python train.py --head_dim=64 --intermediate_size=448 --norm_eps=1e-05 --positions="rope" --bias="none" --parallel_block=false --init_std_o=0.00679 --init_std_up=0.0297 --init_std_down=0.00363 --lr_mult_down=0.7 --decay_fraction=0.355 --final_lr_fraction=0.1 --dataset="wikipedia_en"
MLP neurons of a small language model. Each row is named by its layer, matrix (gate and up: input weights) and neuron, and shows model dimensions 64-127. Each number is 200 + 40 x the weight over its row's rms, rounded and kept within 0 to 999. A neuron's up and down rows have the sign that makes its largest values positive.
After each neuron's rows, "fires after" lists the tokens most often just before its 100 highest values on Wikipedia text that the model never trained on; "fires on" lists the tokens most often at its 100 highest values on Wikipedia text that the model never trained on.

L2.gate322,196,182,155,238,217,251,250,207,169,131,195,209,205,214,248,185,147,225,169,236,171,129,208,212,214,207,273,212,165,189,192,231,203,219,173,190,187,208,192,189,168,205,217,233,219,192,202,210,202,197,177,257,194,159,159,283,271,198,117,199,218,203,229,160
L2.up322,218,203,242,200,246,209,156,146,132,241,215,160,227,247,263,242,170,199,214,208,82,194,136,159,241,174,204,190,156,173,170,221,253,234,155,174,222,187,174,169,193,158,190,239,145,185,127,177,156,137,154,302,207,228,196,287,235,209,115,224,199,123,206,253
fires after: " M", " F", " med", " T", " l"
fires on: "ic", "anc", "ik", "ern"

L5.gate370,140,217,245,198,262,188,184,171,225,177,215,262,238,174,159,205,221,197,211,234,145,246,180,228,200,181,209,189,206,187,213,246,194,181,218,214,185,279,207,198,221,248,220,144,200,271,204,170,199,226,215,192,244,166,214,225,217,177,171,214,194,87,204,205
L5.up370,227,240,160,142,150,186,209,137,157,272,193,150,229,227,184,223,221,171,214,134,167,216,228,214,212,213,257,194,226,136,206,249,303,204,200,214,240,181,186,313,211,213,154,144,219,159,204,214,159,209,197,239,189,249,213,259,154,221,157,209,244,152,211,217
fires after: " |", " in", " an", " the"
fires on: " "

L4.gate132,140,202,218,132,157,245,268,161,261,123,115,188,108,184,255,222,227,183,232,201,239,214,153,137,177,163,198,233,137,179,228,157,250,229,162,201,178,147,144,220,241,233,238,189,261,193,194,220,157,264,214,222,228,215,258,174,240,260,213,196,214,161,204,265
L4.up132,184,131,227,188,173,264,209,193,235,190,176,165,95,202,246,197,206,240,152,229,181,247,170,156,125,250,214,237,178,141,223,197,240,203,181,180,121,178,200,218,156,181,167,222,233,258,183,154,297,117,157,148,226,167,144,238,162,188,132,201,170,272,185,154
fires after: " 1", " 0", " 2", " 6", " 7", " M"
fires on: " |", "ater", " of"

L2.gate71,126,230,189,276,149,238,142,254,231,146,255,200,156,149,193,194,209,225,190,193,221,190,215,224,175,246,187,250,203,242,208,156,137,196,226,150,265,223,242,284,198,163,151,169,170,195,215,214,145,228,219,199,243,221,224,209,215,261,222,199,200,271,203,249
L2.up71,209,203,220,203,238,200,144,247,146,230,172,196,236,151,214,199,153,232,194,171,153,211,182,195,265,233,193,174,187,235,182,203,172,189,157,222,208,153,153,214,175,268,158,214,228,158,222,143,200,229,233,150,112,152,231,238,259,231,192,230,231,234,228,170
fires after: " ", " h", " m", " col", " rem", " v"
fires on: "ours", "ess", "ens", "or", "ains", "end"

L2.gate302,172,179,192,185,177,189,149,234,179,241,201,244,159,216,244,244,166,260,160,266,94,170,160,139,186,184,173,178,92,220,191,197,235,226,235,186,164,206,162,181,191,204,231,173,234,245,126,171,168,196,204,144,217,188,155,220,140,222,259,261,187,253,256,217
L2.up302,203,247,201,233,224,243,265,209,254,210,282,216,153,218,144,240,182,230,268,175,214,202,183,212,228,224,201,194,219,206,200,179,181,229,261,223,187,163,168,187,221,225,231,171,169,193,220,259,226,212,235,216,230,184,252,149,236,247,169,166,224,119,183,199
fires after: "\n"
fires on: "\n"

L5.gate85,216,212,156,269,223,166,184,201,206,235,170,244,212,210,256,230,158,199,185,160,195,161,190,184,146,246,162,66,174,169,196,212,144,203,216,174,98,135,162,165,207,229,198,217,193,224,176,164,226,189,214,172,165,226,130,232,148,189,219,162,195,192,178,238
L5.up85,120,133,215,218,271,215,209,227,105,275,189,184,165,166,206,239,242,140,250,210,203,287,252,218,216,193,222,157,200,171,238,215,237,181,236,162,252,245,227,288,189,233,130,222,181,194,213,209,226,116,209,202,225,204,233,233,189,224,182,205,216,180,204,189
fires after: "\n", " Candidate", " Sant"
fires on: "-", " |", "a"

L2.gate8,124,203,273,143,244,236,114,198,190,210,107,238,164,179,223,201,189,147,136,231,221,146,282,176,235,131,190,121,210,167,256,171,184,261,91,155,239,141,215,218,165,164,188,228,194,189,183,217,194,224,230,139,126,206,187,197,227,198,241,223,151,250,218,215
L2.up8,220,204,161,186,208,191,217,238,298,176,195,184,175,239,196,177,159,262,208,194,214,224,189,136,234,202,216,236,160,147,214,242,231,129,192,144,226,165,250,158,278,185,171,215,215,173,213,145,208,231,215,198,203,210,253,212,112,189,177,170,152,206,189,187
fires after: " M", " F", " D", " A", " J", " R"
fires on: "."

L2.gate260,202,215,155,188,258,239,188,212,184,156,194,182,196,204,225,222,202,277,136,184,175,252,198,174,225,222,235,171,139,196,198,213,148,222,234,138,212,190,253,192,153,217,201,273,252,224,160,287,262,253,230,188,215,206,204,173,273,268,184,216,163,162,246,222
L2.up260,195,246,158,217,149,176,182,210,182,230,214,149,186,215,247,223,218,173,233,273,255,205,145,221,280,218,161,169,262,207,194,244,187,214,132,120,113,207,220,216,138,162,168,216,169,221,154,217,308,234,213,148,285,196,208,169,222,174,194,190,185,210,202,207
fires after: " L", " Th", " l", " H", " St", " T"
fires on: "at", "in", "ic", "ateg"

L4.gate269,192,172,190,265,253,241,204,189,210,172,172,210,244,208,262,237,206,236,154,193,218,164,201,320,217,172,244,244,253,233,236,249,193,245,216,155,251,178,221,167,182,147,158,254,206,169,245,182,253,128,161,217,211,217,197,176,260,190,204,258,122,203,256,194
L4.up269,181,158,189,249,215,188,258,263,185,200,181,205,225,222,169,292,182,269,205,147,113,239,252,209,145,246,184,176,235,195,188,187,213,231,230,152,189,254,190,231,174,203,254,208,136,231,169,160,223,251,114,181,155,166,193,167,175,133,174,256,164,256,143,186
fires after: "-", " Grand", " P", "op", "er", " An"
fires on: "au", "e", "d", "h", "to", "y"

L7.gate315,211,189,232,177,210,200,262,252,292,169,127,202,164,188,258,199,235,206,208,143,261,162,151,264,200,208,159,231,200,252,246,250,155,272,287,212,154,227,152,187,204,175,183,219,292,252,231,181,198,160,135,154,192,167,193,230,269,155,221,152,192,211,220,175
L7.up315,197,162,267,199,179,205,209,237,128,184,214,204,344,122,249,166,151,197,199,194,205,181,156,211,200,152,191,182,226,200,233,197,230,194,243,241,241,239,161,233,225,170,156,256,272,284,237,208,230,194,169,227,162,155,150,189,220,189,285,154,211,173,224,134
fires after: "–", " Med", "att", " qual"
fires on: "al", "if", "7", "6", "4", "an"

L4.gate188,225,241,214,212,176,152,194,202,248,259,211,145,189,253,222,140,232,164,173,168,148,243,182,227,165,194,172,191,207,259,214,192,197,215,284,183,139,213,132,244,248,269,158,207,141,218,269,186,133,247,158,199,136,195,246,202,258,217,248,172,254,221,276,180
L4.up188,199,151,164,215,205,274,187,210,200,157,162,182,219,289,194,191,148,216,211,170,130,264,225,186,252,129,155,238,194,143,236,166,98,224,201,254,254,139,199,191,114,204,160,189,229,171,178,152,222,213,220,192,241,208,257,183,140,191,137,208,259,203,250,214
fires after: "==", " ==", " or", " f", "r", "==="
fires on: "\n", "ul", "ad", "b", "m"

L2.gate220,253,245,160,209,221,160,299,233,152,182,205,188,155,234,161,160,187,133,264,169,210,140,190,203,265,188,202,254,256,244,156,154,210,227,223,217,231,180,181,214,261,201,183,193,174,175,151,170,160,208,277,224,150,160,233,289,131,219,244,271,219,182,186,210
L2.up220,167,230,153,156,173,260,189,164,144,178,184,229,249,232,170,185,177,149,228,189,220,163,302,233,237,237,179,166,213,193,241,182,206,247,192,165,221,165,155,320,177,255,177,201,225,218,185,221,194,162,204,224,177,153,167,107,218,156,193,260,157,229,134,204
fires after: " |", "-", " p", "sp", " hand", " en"
fires on: "\n", "ab", "le", "in", "ec", "en"

L5.gate174,174,260,225,129,207,234,179,158,208,163,183,206,137,163,251,243,216,197,247,203,97,254,187,214,213,220,226,215,144,244,237,213,172,189,180,194,241,159,215,179,167,202,195,132,267,216,213,167,268,191,253,186,140,162,285,220,209,184,125,242,162,217,196,276
L5.up174,136,169,219,177,177,169,172,247,206,172,108,169,240,217,217,240,214,204,276,183,127,163,196,151,291,234,160,227,198,179,214,155,127,250,217,147,188,258,176,254,279,218,168,206,162,209,213,124,187,227,231,255,176,172,198,205,209,168,111,242,261,125,200,174
fires after: " 1", " 2", " 3", " 0"
fires on: ".", ",", "–", " |"

L2.gate404,211,157,228,166,205,154,184,204,184,337,175,156,215,145,258,189,159,169,250,218,177,151,235,209,269,200,192,153,190,202,220,319,207,241,150,227,158,226,179,239,231,228,161,225,209,228,203,101,228,213,250,166,162,216,260,213,240,209,153,105,176,207,246,190
L2.up404,147,168,227,188,213,179,165,230,153,197,174,229,186,195,166,238,197,242,164,195,248,302,257,200,261,259,171,229,195,160,179,171,165,141,194,264,197,221,129,196,184,231,221,237,253,246,180,244,263,149,182,175,188,203,172,219,212,264,239,237,169,188,250,173
fires after: "\n", " C", ")", " ="
fires on: "\n", "ow", "ass", "el"

L4.gate324,157,189,227,249,200,182,227,223,162,168,175,217,181,124,272,182,206,201,183,203,173,271,200,217,265,209,159,146,178,230,247,206,169,173,209,181,63,245,149,142,231,189,179,77,201,209,192,319,220,185,212,211,176,265,129,195,179,148,192,200,220,137,221,223
L4.up324,206,204,189,219,168,198,196,223,108,200,186,225,207,241,235,206,216,211,211,200,181,182,156,218,169,240,189,256,170,143,228,151,215,199,98,202,161,195,184,215,124,255,206,183,137,181,159,267,208,248,221,221,196,192,226,252,256,126,184,267,225,265,198,152
fires after: "\n"
fires on: "===", "===="

L2.gate415,296,183,173,154,250,191,159,224,237,257,217,205,164,208,123,242,253,198,282,167,212,201,286,200,228,170,205,189,183,150,199,228,152,236,177,138,238,222,200,210,201,210,156,186,167,175,140,175,194,274,266,157,249,175,183,197,173,96,192,191,273,226,249,233
L2.up415,198,213,160,204,196,174,130,146,243,271,206,176,238,182,134,240,157,174,186,214,198,237,261,229,152,162,171,235,212,198,205,189,249,233,217,181,235,196,172,171,233,211,165,171,157,222,153,233,161,249,177,178,257,160,252,172,127,187,221,162,264,200,179,292
fires after: " st", " C", " Tr", " H", " tr", " sc"
fires on: "ac", "ade", "en", "ra", "orn", "ack"

L4.gate17,202,185,173,184,278,192,117,204,198,152,212,207,142,195,255,133,214,239,228,192,260,213,95,193,203,194,163,209,164,206,182,168,169,253,155,236,241,196,199,256,188,154,174,190,146,175,186,248,186,218,211,187,222,200,206,217,220,184,227,209,285,234,294,254
L4.up17,193,212,214,215,195,181,128,183,192,152,209,182,123,222,202,111,267,273,187,251,169,194,134,230,162,145,216,226,147,294,206,164,210,169,196,158,293,256,248,200,153,166,178,163,163,236,233,277,224,217,165,201,188,251,201,230,181,206,202,186,171,256,206,202
fires after: "\n", " known", " some", " 0", " to", " "
fires on: "-", " as", " of", ".", "ens"

L7.gate251,173,148,120,232,219,146,202,226,130,217,141,183,180,212,172,188,164,145,206,242,172,191,205,275,189,137,200,213,188,177,228,216,142,233,171,203,253,234,192,192,157,189,147,265,286,170,193,230,248,224,267,243,251,198,148,126,203,220,145,190,193,262,267,330
L7.up251,139,160,223,216,102,179,219,209,171,209,149,251,217,194,161,218,205,168,202,123,159,187,194,275,204,186,258,247,199,299,243,234,137,196,213,176,258,249,217,120,163,158,183,234,212,174,187,152,190,164,327,284,241,271,173,166,210,212,198,147,245,249,174,170
fires after: ".", "/", "00", "or"
fires on: " p", "m", "g", "c", "s", "S"

L2.gate24,114,187,206,253,176,253,232,219,220,139,184,190,173,148,198,178,217,192,232,243,177,165,166,197,201,202,177,128,278,224,176,200,118,241,207,156,255,204,288,211,249,174,201,168,207,290,227,249,206,200,167,180,252,233,252,297,227,238,235,180,234,170,164,209
L2.up24,137,206,172,246,219,198,138,187,169,251,185,180,234,223,174,195,253,231,217,230,224,137,288,187,208,206,162,223,195,136,281,164,264,242,106,206,179,187,214,193,214,180,200,172,224,181,265,154,218,127,142,262,202,156,257,233,196,196,212,215,235,215,127,167
fires after: " B", "B", " Bar", "b"
fires on: "on", "ad", "il", "ell", "l"

L7.gate320,200,142,234,225,204,215,235,242,204,192,188,159,178,200,195,227,298,199,174,160,297,167,275,175,162,202,289,161,159,181,233,227,188,185,155,153,118,189,256,207,172,264,299,190,214,246,194,147,180,236,210,178,259,186,239,154,262,208,189,176,178,232,258,177
L7.up320,156,211,203,152,187,112,171,217,188,142,158,251,177,239,193,224,122,208,132,141,220,150,183,182,277,217,156,222,217,169,87,232,259,173,229,219,160,196,228,236,233,213,256,181,197,171,178,210,257,247,194,185,231,158,204,219,175,243,159,246,204,219,207,188
fires after: "\n"
fires on: "\n", ".\"", " on", "\"."

L4.gate420,169,136,198,185,253,219,151,272,174,249,142,211,271,200,217,119,204,210,187,179,262,148,180,249,199,196,243,183,202,195,182,149,223,196,225,206,146,144,201,179,228,175,207,221,255,196,223,148,137,160,216,174,327,148,169,207,255,206,76,240,221,220,247,206
L4.up420,156,265,186,186,198,196,247,207,182,246,166,162,211,163,141,174,153,144,173,202,270,194,163,231,191,237,220,282,218,183,180,305,157,130,135,227,152,223,198,203,196,195,186,142,180,192,174,195,216,121,190,255,189,226,152,235,260,191,229,152,170,178,185,179
fires after: ",", "^{", " Total", "ality", ";", "ian"
fires on: " and", ":", "2", " to", " or"

L4.gate166,218,188,245,165,262,237,100,211,191,127,127,282,176,222,265,147,223,181,173,133,165,216,155,189,215,188,175,166,261,198,226,192,114,232,246,196,181,212,247,180,177,213,190,204,195,168,153,163,201,186,232,148,198,228,137,246,245,216,244,207,219,267,204,242
L4.up166,184,246,214,197,199,195,209,198,175,157,145,236,155,315,208,111,173,137,238,282,123,184,166,195,192,182,187,216,211,205,266,246,173,166,234,228,248,187,167,210,257,184,162,192,204,178,223,205,301,229,198,201,213,218,243,160,250,209,284,262,264,225,196,183
fires after: "==", "===", "\n", "10", "11"
fires on: ".", "B", "History", "A", "M"

L2.gate237,128,250,217,148,157,237,275,260,226,199,146,208,257,169,181,224,172,180,226,269,242,201,154,215,132,170,204,183,159,188,246,178,191,210,191,133,238,188,186,246,189,176,183,228,186,237,187,250,191,172,230,220,248,245,233,273,201,151,160,189,227,170,162,212
L2.up237,206,184,138,201,174,155,174,158,293,232,204,177,300,202,211,227,204,187,140,221,284,203,213,198,163,196,158,204,190,239,186,196,220,198,153,162,176,195,135,198,240,218,216,265,200,180,178,227,210,159,123,206,120,209,203,157,79,145,195,150,181,142,154,228
fires after: " b", " B", "B"
fires on: "ad", "ass", "ird", "ig", "ack", "att"

L4.gate48,211,310,226,184,151,221,214,198,244,199,235,245,240,226,161,285,253,235,151,206,216,266,174,173,138,150,190,219,120,215,205,200,227,196,203,112,200,183,208,187,184,171,258,256,163,218,167,230,197,225,273,208,271,156,260,195,162,195,147,213,205,197,225,207
L4.up48,202,239,344,187,201,208,238,277,176,190,282,95,158,258,152,175,227,159,203,191,192,149,210,173,241,211,178,188,191,257,181,231,222,218,164,182,181,223,226,194,217,162,160,182,202,159,216,142,225,168,171,208,156,197,235,203,226,209,160,179,195,193,251,218
fires after: ".", ".\"", "\n", " exp"
fires on: "\n", "ed", "et", " crit", "."

L2.gate319,194,157,192,226,172,202,174,257,175,295,212,214,231,201,233,219,241,213,223,217,189,124,166,103,213,156,227,289,162,267,246,234,199,224,196,183,146,181,213,249,184,104,210,159,174,192,229,217,183,195,220,162,179,223,193,222,203,269,259,220,218,238,221,231
L2.up319,163,195,189,179,137,194,202,140,199,252,224,165,178,186,228,175,147,104,127,240,260,128,187,167,145,156,137,178,151,236,220,209,233,139,226,194,153,183,201,179,237,185,186,191,209,215,213,260,169,166,297,126,198,230,171,288,216,201,235,240,246,167,267,179
fires after: "\n", " he", " G", "y"
fires on: "\n", "c", "ic", "m", "ch", "l"

L4.gate235,247,158,169,265,210,175,205,131,309,148,196,211,166,215,189,213,296,137,245,162,160,223,221,216,230,311,227,156,178,217,191,252,243,276,227,197,150,132,200,192,256,284,190,154,217,231,205,141,207,230,192,188,158,142,194,168,174,262,189,215,164,168,195,135
L4.up235,241,264,128,155,239,259,229,139,185,248,216,223,191,192,209,238,159,208,176,184,216,264,231,200,264,139,270,168,225,204,264,244,220,207,195,196,163,180,316,215,158,216,216,129,200,115,249,241,203,184,200,120,118,158,180,204,118,206,208,207,191,245,216,219
fires after: "\n", "°", " Rele"
fires on: "===", "e", "F", "ase", " rece"

L4.gate329,228,122,243,127,158,179,155,213,243,199,187,174,125,190,266,122,189,185,164,204,206,206,180,239,173,275,217,216,214,232,207,251,181,148,201,246,153,258,216,195,246,225,160,152,262,248,163,127,258,171,244,217,117,188,199,165,203,169,200,152,247,244,209,189
L4.up329,194,214,193,173,144,197,185,228,157,164,223,194,127,242,221,164,330,225,122,259,184,278,223,231,205,256,261,196,247,244,235,194,232,218,172,224,266,92,189,164,130,185,223,172,240,185,211,209,184,202,194,123,175,209,159,199,209,208,193,232,209,204,238,224
fires after: "\n"
fires on: "==", "===", " as"